MLP neurons of a small language model. Each row is named by its layer, matrix (gate and up: input weights) and neuron, and shows model dimensions 0-127. Each number is 500 + 50 x the weight over its row's rms, rounded and kept within 0 to 999. Numbers have three digits each. A neuron's up and down rows have the sign that makes its largest values positive.
A block is one neuron, or neurons of one layer that tend to fire together. After each block is what it responds to, as a language model described it from the Wikipedia text at the highest values.

L3.gate1045:452568420501582497389470532491488579513506530408478522514600436289594497452465602424505577426431548510528436515512477480421414507472423511498514481502522435464464505486473480422490447455505596561502475549533465495485459513469423522518516463519508427417538510466485592470569534545518547431421424485489533433430512547560462524474484487520455575493438525528634498527502469556491445557555
L3.up1045:441557547469553426514436513490536573521506520526510531486525410478447528446498516601494519508533603561513517503497481498511477499556439516540529542496537565480525517588561457396376515552440609482607496536506477462568466445569454513493500562560551450455586465457592507438545538526432508542495551450523430587473469453452525539501460399444535500531503550533487435481518513455640464476533
L3.gate1243:459510411452451408494487500452483499531445533560582539652557434383518488468433524520564550475500495465526489535463528515527470553488475552544411526497487511518534509598553515546444554488534607492560445496573441395472485465552478566478583459575531478472623534524639483519488565403498631574481454445377373469507496513442485480526435387496536543434424476438450477569543492473525392447497
L3.up1243:501403399485583471516459523481586487523438540589537465554550458491537558464475542540469446501521513450491577471525570514521474536478443431533482461446509456489490506412450556522475536454512536577535423578472560503535372482471469577479549467474601568507547529384646510585450592475486457522516441480500437354531588529486498541547497527574552476502480441426457505498535542421496380521426
Size and degree adjectives

L3.gate178:506536538519515448474500543495364481504469547504506515520536458498463549365471572498510558527487503489519401556443495506522545468503449540485503529511469548501549512494480475552406390406489437473485442471376426482543551451523523444521504569638504554541403485499368514478523528477491485475466490476560472498499547516493546482535468454613573462531459501499520523557526523571490418593541
L3.up178:533549409476567491428491531533509510514418442457469455519473438506615553423581576501550506595594476516498461550480483436546573429592493503510446481508441549467610492471516356504495422429464568542476397543534470424529455533531618498476401503473598471485518596458501418568492515485520509575537483513542545490446462538538468545554518459403540477509522518515632494510480490532464538557468
L3.gate384:576556465515515378445563542507516446544470400488528472540465464391533454551465579449497536495486557471492504473479517498498534539510516446501520500500553455561440506582512485597499532354488549524535444451549410557479416517472499512368452457540509575516515620535533446526522486477482450519422408503581485487528503488543524556510539515531543490457468573488551480496505500474526469513507
L3.up384:571524509449428379437510519514485543466344472547564467489443474354588524505496470551463466541471520479523494480549559438511604490462459568507577591577520552517453480509474452625545570526504477389533498390569536555520441527433487521526502448530543494536496586456509453574541503423506482476470496511566549468489454460528481507501490506528493465531488521470430446452504442440480513523501
Medal and rank words

L5.gate213:528455530511516465487520598496462440467506556521560465545485539498552543461508458528504523365475512491469546517504519501511544527430512492467438591529484492455496476451580565514490498513520467545518541517472523462586525544578369407496575595564429576468488536579536534560480500543462477475525441572525426448553524558572601534502437449557515530471507490577532425508423506504607507508461
L5.up213:499441583447520445555486453492561522560558480565476495512465460475479352499494550506575467654463491537510465620505594396459508513470553500560537509497598393437495468461498511502507457509422515490464507571511508499489484581526527436510575484501366443386581532475498456486529444509428528368359569492410467521553480555510500470577554525504431519579492475470532620487411441547580499461496
L5.gate239:555480628461449450507541512535480472558478526451574531518514515556609519455484523446493512539532445524496494543525494522460539517569468370453524511461508442388393471469495538453608456606492445565374468424488500422578501532585519498508487530572380540541465463486492469540498538497472522442467518471565511451503518471575533511425495409468488512430545479471482463473487549472465524393522
L5.up239:430448514466474542433518482460484417562606453544448433471499513555506530469465429405528498447515532496469545558534530398475523439469547418525563488477514540552549454467501602457543533477564506515539564407521495379520473517614493491513515529502537470487565490512563525523542507511473590459445476512434486512542460542514534553483524429405478428501487485443516346482403508539466477528545
L5.gate274:593399510432474469463448419537478511467529583500424480450522402479557496554478509496499580512434459515519425590496460422485465591527452412527527564514486455427543493430437470502557414493483500597510417565588479546453484445405531558500475487538507461577516482575514471414583520494420529422514538555468510427413533594509448513434492420499484573458469495439526474534539497495476489507494
L5.up274:439539580557525476591486438518530398578483441482447447535474471526565607497498556575522474456562536554455586498520537447479512504520400610429448592525449471482529532503630438458538456537466412586480472539480482458472509443484535524490507445503468450474578513553377500513544516565498421433446467504630411524515512480517476572461522608524541503556538522463512484573415418566486508542542
L5.gate494:432359493520527513445589527424482474487569486449456432414516479469444416452446513580535532533550490537511562504441407468494476509426547450547525561590440486477462512489460559530490539430513490577512541583510469457582499584402481506499637527550581428446530514466613534488535531589449503441473459477553514496406519528621533508496390547441487416475458534544399481505285474443514558526489
L5.up494:522451570415490476535475441483567425571513501475510488556451517508494545491472453542482505476525408507585586564568560457509524492548511434485501447481485432556513560578468521489506565513514484506488461465439485537429507489518512418474496421465474453550499510521457502576541473549448450446477492579522497524448594496520542491482480498460644390555457509554537503509517532474471561491460
L5.gate591:592535583475431522465499529522416510323491535521530479491563501510406478476483503495456576483518595468485451578524499579481508499547530487516405512423556477468457463551491445536554470499451501532473501633513463417376591535489505521523542442513427396521489555594560467489496557472475509535498518479463499502551493529730558536445465467473464455453505458536515414585554472557556471492525
L5.up591:472507565554501513546452577545531569513478554449493500541445456499469484573535496477481497476363494453412439474523586513404506443392414576539440584485535469545526532483555524464460600451437472558481504488486470582598471483542460463515428499543563570440486472502444499549461516491414451443461601436525464500542478540448434522547457478531524530514493524513466525481476468533524511515479
L5.gate1340:497471513548490505482547543463485437539515555577404508486468452507426485497438536452527555466578446481498565536476531550483562527504456482458498536544565549441458517488479585544459531488505448497519531498534454570567512488585511439447550538502472497539491541510550418449409510556482505495573477398463479522474619521571593456552497459495462505526434449478572565430447477489423526532441
L5.up1340:539496585490465568446648526457449425422497457468446392485411415504427508452517463543542507482442444443515580470541536487546505501611562570405436439596438545503489497508537546543485514572514477493557525490529547469441412485414542437372574496554501439505499580565508518575523372562483486447491539502458508619470546609516493405458487555459465478491537502453569450529434486390426513543475
L5.gate1448:453538482424560463484480488616533496514520519466514462545550457511436473370467528435471536475483484532486399569521483476436473526430517475523453520500452467490493510442560552429519561485524503551510491474548502465541572576570503467579516463538413512498476533627568493520473582492522557499454508545475445566558468499510437549552513424622516573528459518556457506414429526630527494488487
L5.up1448:409479529459515610575514428451664491525480465517532489565550401443484430443505367498496530471403494560531577525475524514504525465468502504461575583447572484430508512447504572555487456511486549533545438497552461477529526503525528480438442437512458479425500547577467552470461500520536610558489428405530535533542450357446536467503508416460551528492495451487526445475521510577530407483522
L5.gate1529:477474577473500459503437446422641495528510522518556483601457458436434463528513536492642511458507434490564554454482558472486501470365479528521453574495582461458527469459429581481525580461482566570572500455508518504480572553512416466507576528457493455473526442534534507583444473517474546578492564558572404551479503472494504465539492468502548446515484503546481417558443457525542490549490
L5.up1529:486540515487486456425490382527539442509494488397596466596438443545405587437478533364483551482508434595530408455510552468538520442423631524551601579505581484555447430485523522399511437504602511535490413509424453513473505492514529511461578567505502538541510550537390599448502467483469474496521575433497414506497509559569541499467459452520508594435571523450523515395452542581500526443553
Clause-initial subject pronouns

L4.gate97:541528467535379435477474431446526483515496478493476534439535457548534434531488552519460549536506548500481459498578500409483512508509428491390523416466492441489555435478502565586528532446471504488544496571518509499566489469473546486560571548544431514397506468572449552522493481487499494443562383535515521498568543463664519520543479460479478500546500488466529502493450459512619446448461
L4.up97:498545396484413422455432445564460466437520492474557573516535395506525519548479402474464520457477500493453427623399419461518564540516515569504438504516485473476508537484541570517520481517500535464367500432492538475588503444543479458502509558452480590501442530492472572547449471520517558414441488461567467450457499398446537489464378477482444480494480548443544528567471481469513464493583
L4.gate348:458584570506422432514552485603500413587529461420511408559509531412536454493538522426486542475523576556515496538507613559557446534494612571498458524563521553657590521476480583455447510511491494548661488573486469516521533486506560419533440525492453452484552549573524478502505479533521488442585572468535488535409533502500504475487458452435472544475486490514499499465515531491516497599554
L4.up348:496484472509503479509560593575492545518491510447506545489554433534449395501556560454481516521438495622512470536431459434520446461463425457506524489396505457462440505476499541560446547536465441439507482436534496409559467508444447500506468543460423346556512433543474484498483515536515527547453427417551538527494565505558392467501539448436537505548503453525513491485536448482572481506525
L4.gate461:552471443537493432535548419531518386408531538589531567452473375564486419460574537449556546533447414454527546388540585504525517446502476474513465540551600514512481498461483514488526516506501589445507613493539475519465500484519446528374427492455429492425495527549494454480536557524462487344418505408468467568551509464518418508524419506496562517507415475490448503466458518527563502475550
L4.up461:478501495560472487483528546569530494395507483475541498504554519523460490457530555516552484517474519487478424407445467498485437527467440485569584491485452519535497443574551521471524525517573548517577486578570519494580479504543557565496434469495490494506502553549510439449480397514533543581537484462574415400512478477524494522565505423479525569485483464545556539506425576571539414458489
L4.gate943:447483516472481484505598527535503479488439551530519474563516421514557514436484530347465534507552493479509504561455531433485469563543405506455498452483474509618460567471489488488411428544532519418551465579550548447503448473502427538432511569576439509534514542582480460503473484589524532498452402465546509545562510449485550566538473478431524518401546382492441514564476518530491364544526
L4.up943:572422473493450521475532480429482511401478485514465493522496482435516400521499508490492508417514517460552545458469440531665512493393440567508511500509493449428554551425484484469409428539475538511493505522536513560523466491406474440524547484541461474384527603458372456493469430532502469460456484502555527540455466479506444495548488524435583513445572449515481575475519480474582492470476
Relative pronoun openers

L4.gate345:494413513519470488487483482414613482564511464584584496571466561504416490534533567473516547487520484429581516520361485472436399447525459594545598534477506514412363577498473429478549542517489510463476494538420503513421532523449491493538429373496377449457533447478382489483524469449463519461562584494518461528476487509427539459483561515535531478491448539462538421563498504585482384487483
L4.up345:492623534424375482439526499463481488564537483541499534478505451486445555625584455482490493482434405511489493500387465563481412512490552532441476538435471513467490518421518554458512482538454469568494525447419482469551508558474543496506635541484417555488451392389577544498513647515485464440474606493539470448482554607466540543553460523519539509461544509491468538492437471436486488477515
L4.gate527:488516465519497499486430560521490452443576568411582516457585523535464477406471465339494542545447508454576364400500495538514520540400522598547517537528606515431427533485478540504473606529502508479539540511447459463477527556479441540425497443587434434485509613480492541528524486478419525552482501469465459473554461445496534452514605464492527527437475451546495442508602427549555481518493
L4.up527:550481455486514399515588551496499450456487533418535445388482614485446474645467605428466568507543452475506470507493615538537494546535522534614518493539494507503444494490557443469537536575550506375560439454522460552490561499481466489434466412601442435530436479550431479484574468468441506516557529486561529477581450509489503481575531431430465492498492467472578493409483412575562434484441
L4.gate834:548466440532401497486544485426411511493447498554591384547469520488497468467491532363528561465493540472512367512437429527520437585510511469504549508479498560464533498438453429520494504466485448534520530499414485495459505517438522595530476517557433594650528490437469538511537555501430521445487557478432472493521524430501567503534582553499566465481465519497482573599537436505515456474495
L4.up834:473542482444497489493582532510491539571522511624533502484431426419458488438493551483499538485506501481484386527446507514553454543534435460463480470452442528452507469588462411502491498573501448455487457525462493484515469595493596595557495425415565614522399487476533509506505518435439441481522589445470501659517481404452546537554524497500469403508449584519573492455640485450470515444334
L4.gate1352:544494447634447491509520436391483526494448450538589444542513464501426528451544526496504533562447512543497505444624506476542549528556510495532543413474512482453425479527493406563462518517448506504508500467456455467518419448540442594500510452544394527593491520464462456509498461540457546470523501548440515478559585498549507535545569488469557544535511528439522506509532523540561540428432
L4.up1352:540519491483580464441456428507486537456473436430413495412450511455573494451537515363490452522525491482522472546574578476547521533538438512466518453607451480524570529620439455542458449516510489604447471534456494447441526463520525508422608546528469469439494561512402564544483491411579414480513452561557524485487473572520498485437428523478569559544545511496500472486668480436496477535537
Prepositions inside titles

L4.gate660:469565498559554480491588452525373575609523533452438563513468369428446511463477647520534569416463534464536404555518491465528416536565468558467508486459513541504513541379466463507471515468608485529592486507520459468493606486540565583466480534437439475506524554579419502450556584476478504453506521456483416531407467471439509557491588462539493506434494529461578511496500493528494438474471
L4.up660:384520494558535463425504355548563511467493335501571427588558520489536452420438561593561472511457605514604549372498420494509584460501414517500351491569502533516529503431501542443482548488518536499532443511520502496471489461499584547562544519411558559477531490499498500494473488476533599507533404522546448508557479452497482547569542474440479478480543502380507516498567522480540447468490
L4.gate1130:442520439441479521475527530447475521544433507489453495525550379453501451626526551509507565469378498481662481555479454566443558454457482501482421462508558516443559475534542564418485499486471525584511535535583468528591478459438458506514462489465585471450472540503536556512528462449459516486494470504463438463463492535443519586501566417455510529594477530508536437492624468443502443422404
L4.up1130:538497546552665455450478497520504536564480481411496459611553495419473449488500590473471544441474430478510532520547501466487458530472368489472535462476538504539457562484518582408500478470577567453548499479447451488476500484566474478452524533497539496506508501633451461438559560506506482590494506430489467509495442540477569483530517422504530490376509465467442520522462562569464364532584
L4.gate1202:455628509553541455449398505548507516530459508497536499463446479424534481484465442532471516516571521476562463526446585478469435523459490449405451438566512518518500496543537498456419532557534508496520453504489491506497592456508488512545512502464506495437491493538470507551499614498534584515445493392541421402512505531543544532568425490492539481553432456600450454498547518508623475490467
L4.up1202:468564550555472601452466510529464533501441504511609508488454539509524444550473410516386481491500517486393487468459583524518473564501450464393422426534499505440506501502491499535462543505594545455367448555524522572476517497525392578459475468576546531513508499491536497511469640537606624467470490444476462463580512468501524556521479561413476429520454434485462456542556566461589480480518
L4.gate1212:505590488457584577508504491528593508448448396548488549572547477495493490522511464515512588513556522460493474488564429475461463506491510482478513491467497543476462507486550540496492598468521551560562515513478481455471463491599562435583479450402474548423456477469438506529498493479533461473402438412550474599494620455546510481523490505466448507585445536482438425487620572498590485458441
L4.up1212:563537473550512502537539466463433516414506435530467515563562552472427517496488439595557488446563574428427490612479538536496376515471484538481496528454550533617493451523580540534552518459477553545473525556464457497595592558534522501605430537348476543508434539524444543508522410439510525489469545511436455509548540485483474534544500491532516611405535480495502482505559590575483368504490
Encyclopedic stub descriptions

L5.gate207:450516448493678537491504403425547500519429472524408497505391482522496468499489484532516490479482495493499521465541383554514561522496362528500445531520560514424547439473565535440520502458479499523451467502521492501422475562438521471419534523516494418534388574527427566443597530495517473478512532489489514486438505455577486598464570429474537462580485553491465482397582468507536527483493
L5.up207:514465469397588547490511503614490476538544459490534404551466550522502509418595469522519470557467454544546501490583492542479518514485445554442425546421514508506551452394529593378568448498490497566491504537563510503489459564435481554544546629443457433563511583584475518475559526452608574457494464512556520434380528641443515498456512511483386357446497459428446616480590548447529586483427
L5.gate348:451370524500522524445532481467434497493403498493585533476467433497481536455481480589478576523473540479525555485503584548524497437484493549434440529524496461499479483444489489507531488481493584497584497514562459499454467556561421506471488509414504493421487501502451535471548589486409568469453489516612507533514523482504471524571508517568573437495496517447483536505550501598549461465515
L5.up348:407427429465465507519511423469482481601380507480543550479525565469537554532482550543450524526499486486433561517440594608603465544522590606378447444554532506481541473475483462478506449518570619580494465495595554491393499510457474520582557480440531438441503447453373570546521561532531527446483608554486542518423462468423442533443477491502505498481432518416530501529486504539499536483612
L5.gate499:469477506492456439472482498449476553593482506415569438521478516493465431571449485616483541498547553443498515555384459451478502512496425507444455510422472474511512551539527515504459479510530494453473515509416447530458491534563520566451516444541472580472539423432505497548608592466523552504440440397523554568549507561493553491431508448514440515445417540451453469544509528457466416500451
L5.up499:469523547521462516502468445504442550505491515505588437527460483486541438581554488560472425466454459568453559567535512453567574474485426465466429512499521467475533560515514508406523473540568511482487465656505540447416444521560529510578477591506544539506447577564479487490525552463422501400453511491524574562524442540459531436484491494434522483479544497485553556446554497519452517603564
L5.gate920:512475521510458467466484483509553551448521525366522562385499479471460395487546545603425537530427554458628474510486496463497455474515491443506522607499479602392472444423503529443474450476503537582557466508524411483499501478473503550511451570453516537395484435459506449494563535510511530508469407474571512545572593568467570502477462512643501424497483452516426534459487586484530474453504
L5.up920:556443476504520484595622540491469511482421474439599528501459494382539469405529539522477475567558540535497510515526410510411488444509529545545517519537459484418633462402458476478407447456473459411467572519485542451466496474513552543508541502549454521441409496452503566515560351427478517439496533456403563489423494518493490399511527497512560435495552378643476540577552534477603510495529
L5.gate1311:504536471531547566450494447448524551519498585519548535497574503405497509414454536458504495406482505434558538529493509568522510466426337458631481488404596469492485511524452579474453494450486517490521495551489482474514495560469426533491478547576501463454558556523497449541494555468527475467490503493498467506547424410492562517471480470404528505473481452507648417512548432443590414436536
L5.up1311:381593520497610447486443436490504473460493502428508531524527515445466435458597499544538510563570580429498412446506461477494496574487570500590440497508525469577524523474537502532540559468512471507511471461466463570500466486515535559467400528483508557459461459496540516488519539581511559536486492552424493530506571511521473548625554474522522484524572448517563539544519549513624481456552
L5.gate1380:455482495491452509528521421452484481538507419478489458502386544401510453478472464559655509538427530452576489491502413590569576477517435400494465513526576480487518527490534575523549486497599551649472518586459539471487441556500545503630551479502499493520571603501429484552569484512543514577508517424559448431409503491544558513546507491480546516406558470536485527458485473433498434496479
L5.up1380:563506475542545459507500413489489555476516466552421559539419458445443523500571498534513492495591472435488600499491508517548523531560474486487489483482485522446511554513467553446527419391511532529511459559483523483435441512515515471467421430414505583469494491574521448462599582620469504485520569486403500502517512348580550562422476520469482442486516513445543515458493532507509494483427
L5.gate1384:533514499469502338405484500467544528478488467509497556608473454450511469515469577575467563509504455487483515563475556618435455464475469486518492507435505453475458479508455505498475606497398532500505542517476417561467470553444437549510484508438525513476472535531464462481474489509482485484450453497567497427584550571503484644497562452628506467444434468477580516533456434548523492399584
L5.up1384:550561443511517436464455533524563528364520488530500485520532429501559430488436452475457482466409535451452517564590503470508488372534581489521539520539593550446524526437371515448435520560450608491547501437531539510466479471435441487423532531426552506482435537480398492598535492514477536485584511466538500440506516530468487487498445518515461475419519583573552525516459511561578572490548
L5.gate1444:466634533400478473491499548453494429531486435480479427633485481426571516541507483529480478425492545507497430495442484516519542454457453508498447477482453496400497584492385584470490457526453505588572463473534473474453542433460568418514448577454471600482511549531438526484482490570441507517478520406395503529501471485483442523511564532458535474444441538529463534462505532487451464585453
L5.up1444:443548481546595458547456481490519506394530506541465422522471502434379573509455490443519464507516585554525529466435431538514477508407484536633466488475489487463487546483539426479532455591490536512485457552525507592440555437425399592460488430507538557490494447487510443500491555578428476464449557427569443527556545449469560496528423430527599511490507500450524529465400489576445427511591
Descriptive copulas and fragments